From a checkpoint of a small transformer trained on Wikipedia: 299M tokens.
MLP neurons of a small language model. Each row is named by its layer, matrix (up: input weights) and neuron, and shows model dimensions 96-191. Each number is 128 + 24 x the weight over its row's rms, rounded and kept within 0 to 255.
After each neuron's rows, "fires on" lists the tokens most often at its 100 highest values on Wikipedia text that the model never trained on.

L9.up930 [109 126 122 100 155 110 114 159 102 203  94  90 104 117 108 144 137 172 144 131 137 119 105 113 142 135 104 136 135 115 111 123 139 103 164 178 152  99 104 118  80 130 171 148 114 142 102 108 127 123 113 133 136 130 107 145 105 159 150 153 141 153 148 125 120  95 145 137 155 128 105 129 122 143 133  68 145 189  75 132 115  97 153 120 129  48 119 113 107 133 117 126 178 152 123 155]
fires on: " of", " de", ",", "s", "us", "-"

L4.up187 [114  98 147  83 169 117 102 118 105 172 136 112 167 126 126 130 105 141  64 116 100 187  89 138 146 116 129 141  97 114 115 156 103 147 134 124 148 152 121 166 147 105 139 120 160 114 149 112 129 131 122 143 153 122 147 106 132  87 104 115 126 153 101 125 107 117  99 132  91 111  65 151 129 125 149 136  97 122 101 157 117 152 140  71 168 118 129 147 130 167 166 180 136 143  95 112]
fires on: "==", " =="

L4.up881 [129 133 141 117 110 142  82 126 128 141  82 148 105 143 133 129 104 116 104 131 127 139 116 137 136 119 146 139 110 135 111 110 134 114 125 174 152 156 116 123  96 120 148 113 132 164 106 169 109 172 136 149 139  61 130 170 108 130 112 151 147 139 109 115 130 110 120  91 132 141 116 147 155 104 138 131  99 149  72 122 134 134 155  97 166 134 166 119 131 122 137 151 145 149  97 131]
fires on: ".", "}", " C", " m", " c", "0"

L4.up363 [140  73  83 118  82 136 123 109 112 164 110  97 102 126 111 131 100 130 101 123 215 160 108 106  98 115 129 148  96 115  95 141 147 119 116 181 158 127 163  79  89 166 108 116 154 143 125 109  84 142 177 136 128 105 112 182 125 122 135 137 142 154 130 152 119 108 133  97 113 177 116 130 156 134 136 132 101 128 104  72  87 112  93 116 156 105 114 104 178 170 133 142 152  97 111 108]
fires on: "\n", " pre", " re", " Pre", "Re", " Re"

L4.up368 [114  99  95 112 154 120 126 101 115 166 123  89 141 114 163 103 109 125 145 109 163 148 104 137 112  85 139 155 143 102 135  76 155 114 112 156 121 151 130 136 132 156 150 133 135 138 111 106  98 196 172 143 122 144 151 130 152 151 101 134  80 134 116 101  96 127 111 114 134 110  91 140 161 169 171 161  90 164 122 116 103  97 123 140 141 120 175 142 151 183 137 137 159  90 145 103]
fires on: " It", " there", " There", "It", "There"

L9.up1349 [122 134 116 111 163 106 114 110 114 137  93 140 132 124 102 113  89 124 139 106 141 132  89 117 118 107 121 120 197 122 137 157 119 150 150 123 145 154 121 134 106 176 159 189 126 154 121 148 128 126 129 123  90 104  97 139 192 123 143 174 120  95 149 114 131 122 121  98 114 104 104 125 118 187  94 143 124 138 106  85 140 132  92 134 109 144 154 104 137 132 157 151 143 105  98 155]
fires on: "2", "1", "0", " take", "B", " over"

L9.up893 [107 108 105  98 190 132 141  75 146 151 182 145 124 109 129 150 120 162 159 109 103 138 127 121 110 153  72 114 107 105 102 136 132 143 116 145 128 115 121 103  96 105 128 125 122 146 112 179  99 132 165 172 132 151 132  93 132 122 126 116 153 175 136 123 137  85 151 140 144 146 113 150 192 146  99 109 120 112 126 139 159  81 129 190 112 101 117 142 149 139 136 155 128 131 144 122]
fires on: "-", ":", " the", "pe"

L10.up1557 [129  87 153 107 111 123  77 127 136 116 126 156 103 121 168 148 177 105 118 117 145 160 138 135 154 111 121 140 120 108  86 145 165 124 118 144 193 194 110 117 121  96 103 103 121 154  98 135  59 123 149 135 121 170 180 195 142 138 162 127 129 100 151 115 112 109 122 139 116  90 147 110 122 161 148 102 151  97 120 126 144  82 117  96 139 125 126 139 157 138 120 137 145 121 131 113]
fires on: "y", "al", "ra", "ed", ","

L9.up214 [137 156 110 119 121 119 149  82 154 119 129 135 168 127 166 104 101 100 101 123  90 132 107  99 134 151 123 126 102  90 128  89 134 142 118 137 134 143 147 111 123 126 121 134 161 154 167 156 121 129 127 155 107 139 101 122 155 105 143  98 110 131 148 116  87  72 124 103 119 111  96 111 156 113 127 150 137 102 120  99 102 130 147  91 122 147 123 160 154 116 163  94 147 172  81 109]
fires on: " in", " is", "0", " of", " ", "1"

L9.up235 [107 132 102  70  82 128 154 113 138 184 144 132 125 149 136 169 146 120 134 165 110 123  93  85 131  94 152 129 150 129 150  94 124 139 110 137 145 102 146 135 115 107 129 142 152  82 140 147 101 109 123 178 101 124 116 182 174 102 101  99 151 125 110 109 122 151  86 123 158  82  90 134 158 128 107 132 106 135 119 151 143 104 110 146 113 123  92 159 152 185 152 158 150 153 164 157]
fires on: "1", "9", "2", "7", "8", "0"

L10.up1733 [125 118 116  86 167 138 150 130 137  77  97 132  87 114 112 167 109 146 119 167  91 121  99 112  94 134  86 123  69 167  75 112 120 134 157 128 117 142 140 151 158 102 132 141 160  94 135 153 126 153 130  90 166 135  74 141 131 140 128 108  94 171 147  89 135 155 108 125 139 144 112 132 153 128 152 117  92 135 108 138 126 124 118 123  95 148 139 156  99 139 105 115 151 159 154  94]
fires on: "s", "'", " of", ":"

L9.up326 [ 92 127 101 141 165 139 191 120 133 191 127  94 142 126 111 152  93  96 111 132 133 148 147 129 118 116 144  99 117 145 130  74 159 119 107 157 146 120 130 119 149 110 114  89 120 134  96 128 145 137 105 146 143  69  96 129 111 135 124 118 153 133 155 144 155  91  95 132 123 100 126 113 121 133  95 133 119 131 131  66  84 134 131 132 125 159 154 147 187 168 167 140 131 107  91 119]
fires on: ",", " not", " of", "ing", " his", "),"

L9.up313 [108  98 106 137 139 135 183 133 143 168 165 129 138 157  73 177 132 115 167 127 115 144 126 108 147 131 162 118 171 133 136  84 132 124 141 124 105 103 119 144 162 133  80 152 110 143  92 145 106 160 135 171 124 133 111 152 125 115 165  82 158 169 129 103 132 140 127 100 154 106 118 115 119 133 116 147 102 156 150 101 125  94 138 161 101 140 120 157 159 132 123 161 194 145 161 112]
fires on: "8", "9", " the", " from", " in", "7"

L10.up1212 [128 118  84 104 103 170  76 167  97 164 102 114 104 129  90 125 132 184 129 159 170 132 151 189 117 172 150 141 155 121  99  92  96 130 101 104 106 126 148  83 132 137 134 123 132 116 132 125  44 152 108 119 112 123  95  98 150 117 137 135  75 126  90  57 123 106 137 104 127 103 137 146 170 141  99 135 140 159 142 100 149  89  90 150 104 140 131 124 140 178 129 146 133  97 120  90]
fires on: " the", " and", "s", " older", " their"

L4.up1436 [105 109 147 124 135 118 139 147 147 149 132 137  70 138 138 129 122 160 150 132 125 168 111 149 153 139 123 115 113 138 104 120 165 106 127 171 117 163 111 113 105  97 156 128 109 159  78 140 138 137 101 145 177 141 153 162 115 166  93 158 183 130 104 138 128  93 153 146 127 116 108 125 154  69 183 114 115 190 129 129 117 123 141 116 126  69 136 136 116 154 159 130 161 139 157 125]
fires on: " m", " national", ".", " colour", " state"

L9.up963 [118 134  88 140 173 113 143 151 177 144 141 111 143 131 150 101 114 156 101 136 133 137 107  88 183  59  97 115 177  80 169 121 119 179 172  95 202 104 127 159 156 138 148 176 108 127 150 115 144 135 142 130 110 105 112 126 131 156 139 125 127 146 112 134 141 115 106 110 127 105  64  86 137 115  98 136 156 120 137 128 107 133  87 129 109 116 132 129 126 121 172 107 141 112  50 160]
fires on: " |", " ", "0", "\n", "C"

L4.up314 [115 121 140 159 104 120 137  80 111 133  92 113 109 147 160 130 121 189 144 131 149 184 129 145 143  65 140 169  92 141  89 140  93  83 110 147 112 131 148 138 152  98 124 103 122  88 142 132 114 214 165 147 160  91 114 149 156  99 130 184  78 149 111 137 107 135 120 122 132 126 111 147 130 125 158 159 123 125  85 100 126 156 114  95 147 117 151 116 134 205 126 173 147 127  73 123]
fires on: "sen", "é", "ø", " Portugal", "í", "ón"

L4.up604 [166  69 171  71 182 117 105 106 122 138  80 102 120 148  98  83 161 132  78 121 129 155  95 185 148 122 105 137 108 160 145 148 135  87  74 165 128 160 175  79 134 141 146  85 127 153 140  92 143 130 131 153 140 120 116 135 119 152 121 155  92 131  88  90 126 138 137 152 109 144 113 134 133  99 137 110 105 120 140 122 132 158 105 114 106 128 124 137 131 141 124 114 146 133 144 147]
fires on: "2", " first", "1", "ian", " aircraft"

L4.up1162 [128 110 101 106 121  96 101 110 132 142  98 136 120 129 125 119 143 142 120 122 161 162  55 121 131  98 116 155 110 114 147  95 169 148 118 150 160 163 128  99 123 135 118  98 162 126  88 113  62 166 112 152 123 115 113 137 167 139 123 114 100 162 141 119 145 109 129 111 148 124  94 153 150 122 111 142 114 144  69 123 107 101 128 129 145 145  95 125 142 177 100 113 152 126 142 118]
fires on: " D", " M", " b", " B"

L4.up23 [156 117 147  92 113  92 123 119  82 155 156 103 154 141 103 122 133 132  62 113 132 150  94 146 125  84 142 165 101 124 135 121  98 135 173 122 173 140 132 155 144 138 150 116 164  92 161 117 112 150 123 134 142 115 108 134 153 115  84 147 131 131 108 112  86 141  83 128 106 133  60 131 148 130 139 133 114 144 109 159  98 112 151  80 154 102 115 157 161 153 108 181 152 123 109 105]
fires on: " ===", " ==", "=="

L4.up948 [138 101 113 106  99 116  85 116  90 145  85 129 129  96 100 149 133 138 106  94 145 148 109 171  79 104 118 140 118 102 148  84 123 158  98 147 112 138 100 114 125 147 144 111 140  97 140 128 119 126 119 133 117  97 162 136 123 167 122 114 114 152 163  89  89 130 123  89 125 137 107 132 174 115 157 122  94 125 120  84  87 103 151 100 114 111 138 154 132 119 124 142 181 118 120 135]
fires on: "==", "\"", "”", "—", "–", "==="

L4.up581 [124  69  91 117 103 119 119 120  88 174 107 131 130 132 137 127  79 134  93 134 184 154 112 144 108 109 121 131 148 139 148  92 121 130 105 201 116 155 128 116 146 115 146 105 127  97  87 128 126 148 119 160 101  77 174 155 115 163 116 152 163 148 138 125 137 113  95 127 127 123 108 127 169 165 121 105  99 130  97 123 132 134 130 100 138 115 162 109 172 147 174 130 157 124 114 122]
fires on: "\n", "\"", "5"

L9.up257 [ 81 109 153 154 127 138 144 121 151 153 113 124 124 111 116 114  94 119 135 125 129 116 115 141 150  84 128 136 166 113 101  98 148 142 155 116 146 137 115 151 145 120 120 201 117 125 102 123 126 158 174 151 116  88 126 108 131 199 126  64  93 167 159  81 136  96 117 115 122 126 121 146 139 192 127 136 167 123 139 130 114 107 104 141 100  90 117 130 105  72 176 142 140 103 136 103]
fires on: "in", "0", "me", "ic", " |", " on"

L4.up1307 [132  94 154  92 164 159  98 100 133 155  80 119 156 125 158 119 121  98 110  79 141 141  97 160 127 108 112 194 113  88 151 141 132 103  85 126 119 146 134 142 129 124 136 125 135 106 122 108 120 133 163 126 126 117 134 123 130 129 149 161 133 137 139 120 131 149 121  89  82 136 107 133 110 144 152 146 119 101 132 161 136 173 149 161  99 103 167 139 126 110 145 122 122  92 128 135]
fires on: "2", "4", " mother", "1", "3", " US"

L4.up648 [144 117 168 112 159 115 130  90 111 168 138 124 136 118 119 125 117 162  76  89 140 199  73 163 139  75 149 169  99 108 135 144 127 118 141 134 156 139 145 104 129 138 144 111 157 110 142 102 111 164 149 126 166 117 115 117 132 136  96 123 154 138 102 130  89 125  87  97 131 165  76 138 164 140 119 163 118 132  90 141 115 119 152  92 137 104 135 149 156 134 126 192 191 146 100 135]
fires on: "=="

L10.up1718 [110 100  95 111 117 125 178  93 136 134 121 124 100 116 112 144 118 170 106 157 124 139  87  97 109 138 111 118 124 159 127 143 126 156 133 105 121 142 139 160 113 103 112 127 141 144 147 154 104 148 162 155 114 137 109 122  94 133  94  97 140 170 132 106 159 124 106 116 151 133 117 139 117 110 105 115  76 112  99 140  68  82 120 160 127 144 127 182 130 161 112 119 139 125 133 122]
fires on: ".", " to", " of", ":", "ci"

L4.up1477 [141 100 141 164  74 109 147 123 113 133 160 146 133 151 125 134 129 133 110 139 168 204 117 124 107 105 153 121  88 129 107 114 153 120 146 179 165 136 125 107 122 137 154 145 160 132 163 100 141 130 110  90 140 104 170 209 133 129  54 118 164 147 124 100 111 139  79 104 190 149  98 136 151 132 117 121  92 155  98 103 144 125 175  86 168 103  89 152 180 149 104 167 163 107 143 127]
fires on: "==", " as", " hearing"

L4.up442 [ 95 119 112 108 191 153 107  86 123 171 151 105 139 107 101 132 112 183 121 138 111 142 142 165 108 100 137 169 110 136 132 119 136 123 105 128 149 166 166 139 136 104 140 129 157 119 109 129 129 149 167 141 104  94 109 137 121 115 124 118  51 168 128 118 112 183 103 120 151 132 109 173 132 171 111 154 126 128 136 143 136 135 139 124 136  92 124 146 129 186 126 141 163 113 147 129]
fires on: " there", " $", " It", " There", "There", " That"

L9.up95 [140  90 191 100 148  64 115 114 104 118 121 132 136 156 109 130 145 127 132 132 135 106 158 113 110 103 135 126  97 168 159  87 136 116 180 150 128 151 135  72 114 144  79 119 123 132 125 138 135 115  98 116 136  87 116 186 138 101 158 160 105  98 122 121 175 127  97 135 115  80 116 136 136 109 147 122 136 172 109 131 114 162 146 148 148  82 108 125 153 165 135 171 139 125 122 131]
fires on: "5", "6", "9", " as", " to"

L10.up639 [161  97 122 123 165 147 155  97 113  81 154 113 131 176 111  90 189 127  80 141 132 109 119 102 143 140 117 148  83  80 164  88 112 140 126 142 175 115 186 106 125  61 157 116 163 141 109 111  81 147 146 164 125 143 114 132 115 111 127 147 140 140 133 118 140 104  96 118 124 119 118 147  99 133 116 124 136 125 146 120  79 111 109 113 139 113 131 125 143  86 115 104 150 127 133  66]
fires on: " was", " is", " his", " in", " album", " Me"

L4.up1671 [168 116 160 141 200 113 120 154  97 168 108  80 155 140 143  73 108 183 121 148 109 167 106 136 134 122 141 147 128 135 146 122 119 120 144  95 120 155 136 134  65 106 137 127 142 152 149 147 106 112 151  97 115 123 142 141 145 114 123 103 127 105 147 130 124 141  93 153 118 118 144 123 130 132 147 143 105 191  85 124  90  94 135 164 100  60  93 129 131 117 138 133 138 105 119 175]
fires on: " ", "9", "6", "0"

L9.up838 [143  72 144  93 146 129  99 147 128 109 138 136 117 140 135 122 136 128 113 124 148 105 118 130 102 114 121 144 132 154 123 140 107 139 121 119 113 121 141 124 131 160 125 173 142 127 154 157 122 123 130  90 147  94 100 130 173 130  82 132 128  84 126 118 175 140  95 147 103  74 106 171 137 113  88 123 145  81 120 121 141 182 119 123 164 130 174 105 116 123 140 161 123 131  88 107]
fires on: "1", "2", "9", "5", ")"

L10.up522 [147 139 141 108 146 101 166  99 132 135 139  99 149 131 120 115 116 122 124 140 138  97 127 139 123 143 124 147  66 148 145 101 116 145 125 151 107 147 127 119 137 171 169 145 118 106 111 120  58 152 132 111 129 138 109 139 135 114  97 150 134 185 154 141  57 109 106 148 114 152 101 141 141 115  95 151 117 159 105 135 121 122 125 111 126 121 158 101 158 122 163 131 158 139 149 116]
fires on: "0", "we", " Me", " Ta"

L4.up326 [132 110 103 117 102 100 128 104 127 119 116 154  87 131 156 104 173 156 126 139 143 145 121 131 128 125  93 121  98 121 150 107  99 124 128 121 182 137 119 108  97 141 167 177 123 145  77 155 118 168 142  91 131 108 121 202 146 134 126 119 113 115 129  84 110 154 104 109  87 119 105 169 157 115 121 120 106 162 125 109 103 160 136 154 150 123 144 106 146 160 136 173 128 158 134  90]
fires on: " of", "ed", " Is", "ches", " fact", " came"

L10.up1594 [132 119 106 115 172 116 146 140 130 131 137 118  96 108 114 128 149 162 132 151 132 104 140 132  95 144 136 151  99 103  98 164 116 112 111 129  87  89 172 128  83 125 145 132 165 113 146 152 131 177 124 131 116 142 108 114 124 103 123 131  80 150 142 128 113 158 148 125 135 110  86 141 145 111 123 151 139 118 149 124 107  82 113 129 141 137 126 144 144 130 121 115 133 125  98 114]
fires on: "s", "pen", "st"

L4.up922 [ 93 109 142  77 140  99 114 144 125 187 144 108 144 130 164 132 114 155  73 117 130 186 112 170 108  96 110 133 121 108  99 142 119 127 160 159 135 166 114 121 139 106 141 119 153 100 142 121 126 167 150 151 136 134 160 105 132 143 105 144 126 141 116 136 107 122 105 159 120 113  68 128 156 146 143 166  78 114 123 146 130 152 134 100 163 120 157 136 139 175 149 177 171 137  94 107]
fires on: "\n", "==", "==="

L9.up1297 [ 88 130 114 102 121 134 138 105  76 135 154 155 161 164 134 125 134 148 111 138 140 118 143 101 138 148  84  93 110 115 110  98  98 126 113 141 112 141 112 138 100 103 108 133 139 201  73 166 130 111 100 148 116 138 150 148 142 102  97 134 119 166 164 138 158 103 117 103 125  92 102 155 136  68 176 156 110 134 147 133 126  92 150  97  82 142 114 141 166 151 140 128 112 123 109 102]
fires on: "1", "0", "d", " Do", "6"

L9.up1588 [138 103 133  90 147 123 149 126  77 124 111 164 183 163 115 135 102 147 133 144 146 131 111  76 128 126 154 127 150 142 114 135 125 172 163 158 117 165 157  75 103  53 145 118 120 128 132 166 116 144 118 170 114 143 131 142 145 129  75 125 134 155 109  87 153 153 118 122 157 132 111 120 150 152  89 140 145 109 115 120 123 106 125 146 137 155 112 116 145 163 166 139 136 134 158  97]
fires on: "1", "\"", "3", "0", "ly", " to"

L10.up894 [117  94 118 140 164 135 137  92  76  93 128 129 124 125 121 162 114 106 141 147 127 146 121 137 122 166 160 117 137  93  95 122 114 151 119 141 130 125 143  89  88 105 136 121 146 142  61 140 116 111 158 116 133 144 169 137 141 142 134  52  90 122 139  94  66  90 108 129 177 129 123 139 147 133  86 117  94 146 145 139  92 115 131 111 118  92 145 166 151 123 126 134 163 166 122 106]
fires on: " by", " at", ":", "ing", ",", " and"

L4.up1013 [140 131 125 126 164  68 114 111 134 124 139 134  98 137 131 123 107 151 115 158 131 192 150 133 149 126 145 112  87 126  94 138 165 142 142 168 124 102 102 115 127 102 119 157 138 138 104  99 118 143 141 124 156  92 111 174 141  98 161 115 132 147 137  89 139 151 127 118 144 151 169 153 128 134 109 143 121 117 134 137 139 158 105  79 122 104 104 106 124 110 209 167 130 132 129 115]
fires on: "2", " Creek", "1", " which"

L9.up1283 [135 112 150 151  99 113 102 123 160 169  94 133 108 123 117 113 165 184  95 145 152 152 113 132 126 119 137 128 136 132  95 143 149 166 136 168 167 139 144 114  99 142 128 104 151 130 113 119  88 143 113 136 110 110 128 116 104 121  71 113 137 145 151 119 133 117 119 156 149 142  99 137 156 162 118 121  81 107  88 104 163  57 138 161  97  83 141 130 170 132 102 131 179  98 103 116]
fires on: " of", " for", " in", "ly", " on", " and"

L4.up1259 [155 132 119 147 133 123 153 139 104 145 168 106 118 148 107 131 157 152 112 149 147 157 131  91 124 144 158 143 111 134 143  85 132 120 157 156 140 127  86  84 139 150 130 132 106 142 130 138 101 134 152 142 165  74 141 179  51 140 107 130 162 144 135  75 127 141 120  81 137 105 118  99 144 135 121 132  61 179 114  97 122 127 135 161 118  82 126 138 150 125 147 157 119 166 140 149]
fires on: " as", " to", "2", " selected"

L4.up516 [160 115 131  97 131 150 143 143  91 181 131 111 182 124 160 140  94 138  92 129 103 155  97 110 133 115 166 150  96 111 122 136 148 135 107 134 134 120  96 160 103 117 139 108 123 106 129 115 125 125 172 129 129 168 121 126 128 116 151 166 123 135 169 116 122 148  91 120 107 114 145 122 139 122 153 140  99 116 142 166 128 136 160 126  80 131 125 142 137 110 133 134 160 115  97 177]
fires on: "\n", "s", "9", "==", "y", "0"

L4.up1520 [121 118 162 116 131 147 101 103 145 139 132 128 161 127 119 129 128 130 108 153  99 139 130 146  79  59 158 150 159 109 114 113 170 116 137 153 146 118 131 115 113 132 101 134 138  93 145 160 129 151 131 148 130  90 148 111 148 174 117 129 158 107 122 123  92  87 111  95 164 144 134  99 169 115 109 108 126 113 119 155 107  64 112 124 108 141 146 159 126 118 142 155 130 147 121 121]
fires on: ",", " as", " Me", "ities", " health", ":"

L10.up763 [123 114 165 149 123 108 163 138 155 148 154 107 120 129 102 164 177 156 122 133 170 180 119 124 100 103 131 136  86 103 101 157  91 146  87 138 166 144 105  96 106 106 118  56 157 107 165 118 108 134 133 137 123 103 119 125 135 113 106 117 140 147 130 136 118 136  83 149 135 118 157 125 132  96 154  96 146 102 102 119 128 109 104 136 128 150 127 142 198 149 136 124 127 127 151  99]
fires on: "s", "al", "e", "l", "es"

L9.up114 [118  76 134  86 110 112 118 101 100 135 106 172 121 163 145 155 132 122 104 100 114 128 106 105 124  97 125 124 180 103 148 101 129 124 108 108 106 144 144 118 149 125 145 154 152 128 132 127 118 125 132 103 175  99 149 187 146 162  96 133 140 124 101 141  95  97  78 119  87 107 116 134 142 138 110 178  75 130 146 123 154 152 111 117 100  79 123 148 137  86 168 119 147 124 101 129]
fires on: "1", "o", "9", " Po", "er", "a"

L9.up126 [115 110 128 132 143 125 160  88 107 110 146 135 127 115  93 139 139 163  93 128 121 127 149 114 112 109 122 109 120 113 132 105 140 167 129 142 166  97 104 116 104 133 126  88 124 148 124 166 133 162 172 123 134 144 152 106 159 142 133  85 119 124  92  99 131 138 111 148 111 109 131 166 150 142 131  96 116 115 143 186  55 135 149 145 104  95 148 151 144 118 116 134 141 142 133 144]
fires on: ".", ":", " the", " by", "el"

L9.up278 [150 100  94 181 116 124 155 156 112 160 161 114 124 123  89 143 130 159 128 103 115 136 107 152 100 133 147 104 131 110  99 127 120  98 120 155 164 127 126 142 100 136 111 122 161 124 121 121 104 115 136 160 140 131 207 126 135 164 138 114 191 129 134 155 113 114 136 119 126 118 123 121 144 141 132 124 129 135 124 138 121  52 145 119 111 126 177 120 118 126 133  91 118 120 144 128]
fires on: "1", "-", " with", " as", ","

L9.up726 [114  83 170 118 157 107 114 100 135 113 141 120 121 124 129 109 132 161 130 128 132 136 142 137 124  68 128 119  91  81 121 128 123 138 112 129 130 118 129 147 103  98 126 101 118 190 117 134 143 152 146 168 143 181 130 113 174 131 111  89  72 105 106  92  99 161  99 133 128  86 147 108 145 140 140 117 154 138 148 158  51 136 126 155 125 120 117 138 143 152 139  90 111 120 128 123]
fires on: "\n", " the", ".", ",", "5"

L10.up1090 [149 115 149 121 174 165  96 126 146 140 121 111 154 132  95 142 117 159  71 131 153 162 146 169 129 136 146 118  99  92 110 100 125 111 148 137 190 141  85  99  81 126  72 117 110 175 104 131 161 139 142  99 114 125 135 156 110 169  96 104 103 153 150 134 105 107  80 137 157 135 141 132 133 165 162  96 140 143 106 128 110  57 168 126 113  73 108  94  88 127 116 171 124 128 104 166]
fires on: " in", "s", " of", " and", "ic"

L9.up545 [136 154 121 140 144 108 172 153 171 155 115 127  99 125  84 163  86 158 138 121 144 147 117 143 119 144 138 121  98 140  79 128 120 134 133 141 107 155 132 133 122 115  79 164 109 127 134 100 110 145 123 152 153 100  88 118 140 126 159 116  79 104 140 103 123 150 124  97 131 116  94 113 121 141 115  74 115 184 118 105  98 139 150 100  89 112 170 152 159 145 165 136 155 126  96 103]
fires on: ",", " ", " the", " of", "ar", "ī"

L9.up1621 [122 152 140 156 113 154 120 131 139 164  72 111 127 102 121 147  89 115 151 141 163 138 118 194 129 158 134 132 132 143 110 155 159 115 147 118  91 121 119 100 139 138  92 145 134 133 120 109 139 142 146 132 149 103 144 126 119 161 159 127 118 179 124 111 140 153 147  77 108 125 126 155 131 121 136 127 116 149 132  96 121 119 133 102 129 114 106 168 143 160 132 165 163 136 122 130]
fires on: ",", "d", "),", "f", "ing"

L9.up592 [132 121 112 117 106 112 152 117 115 164 151  94 102  97 119 143 165 133 134 150 159 184 134 107 108 106 157 125 105 112 131 144 144 101  80 144 161 123 136 134 157 157 119 113 159 144 116 146 105 132 144 134  82 150 117 173  93 171 134 147 157 136  75 175  84 110 149 136 113 130 121 116 144 152 146 147 100 121  88 134 133 103  91 154 138 142 143 152 128 143 121 135 140 146 164 105]
fires on: "1", ",", "9", "am", "um"

L10.up385 [ 89 129 123 117 152 125  98 131 161 156 136 153  93 149 116 108 144  97 140 176 122 121 132 175  89 137 181 124 162 119 140 144 119 130 122 131 145 159 125 124 127 139  99 130 135  78 131 135 114 129 125 149 143 137 155 123 119 148  87 159 161 179 113 107 116 148 109 141 139 114 110 136 178 114 109 160 101 139 152 129 144 104  94 110 132 108 115 148 122 141 145 177 137 183 127 164]
fires on: "2", "1", "^{", "8", "ven", "9"

L4.up1634 [ 97  83  96 134 109 104  97 144 142 149 134 111 105 121 126 128 164 174 132 127 107 134  74 102 128 129 126 116 117 115 155  97 106 115 160 163 139 118 143  67 126 122 140 129 112 122 112 116 127 162 124 155 145 134 136 145 150 174 143 101 113 119 132  82 122 112 145 128 143 118 101 144 134 132 145 111 140 150 103 101 118 166 166  98 108  95 113 120 117 108 151 143 125 135 108  91]
fires on: " and", " have", " was", "==", "re", "Notable"

L4.up1597 [ 83  91 148  91 109 144 147 106 159 144 106  94 116 150 130 182  95 158 123 145 114 133  92 130 162 167  69  95 145 139  93 129 170  75 128 174 112 131 111 130 103 115  98  97 148 141 128 161 148 144 114 154 139 131 130 155 129 159 118 126 144 179 155 128 141 123 120  89 140  79 131 129 134 119 125 130 133 132 104 109 113  82 113 156 109 127 124 145 127 160 188 150 123 157  89 131]
fires on: "d", "th", " in", "2", "ed", "ing"

L9.up407 [152  98 109  98 142 104 137  73  99 100 136 126 121 121 139 136 117 131  99  97 135 104 131 131 100 138 181 139 105 109 105 136 121 157  91 151 113 108 114 178 128 119 148 125 198 135 145 131 159 143 134 143 107 166 132 111 129 132 150  92 103 124 141 118 133 173  77 166  98 115 103 105 151 164 132 134 111 108 125 151 112 135 118 140 139 152 128 135 164  98 138 156 131 135 151 136]
fires on: " ==", "==", " up", "s", "mo", "==="

L10.up1417 [ 98 116 152 107 125 126  86 117 174  90 133 120  73 160 148 138 173 169  85 143 161 152 137 163 108  73 115 143 131 138 124 154 118 138 112 148 143 112 126 160 109  88  98 122 110 114 122 111  91 167 102 142 133 149 160 152 116  91 132 109 130 173 148 117 104 156 135 155 112 133 117 134 146 115 119 147 117  99 128 143 166 112  78 164  98 141 114 148 184 161 119 150 165 126 100 151]
fires on: ")", "s", "A", "al", "gu", "y"

L10.up1474 [106 114 110 141 120 149 125  98 130 135 165 132 113 111 114 181 147 154  87 148 179 142 135 113  99  85 140 116 148 111 157 127 167 135 149 128 164 159 125  98  73 126 126 173 167 147  76 136 145 164 158 121 125 140 120 149 157 133 117  89 118 132 136 135 121 126  90 112 163 150 113 101 156 186 108 131 126 124 109 104  92 102 163 120  90 101 169 129 142  87 108 104 149 135  90 128]
fires on: ".", "|", "==", " was", " the", "\n"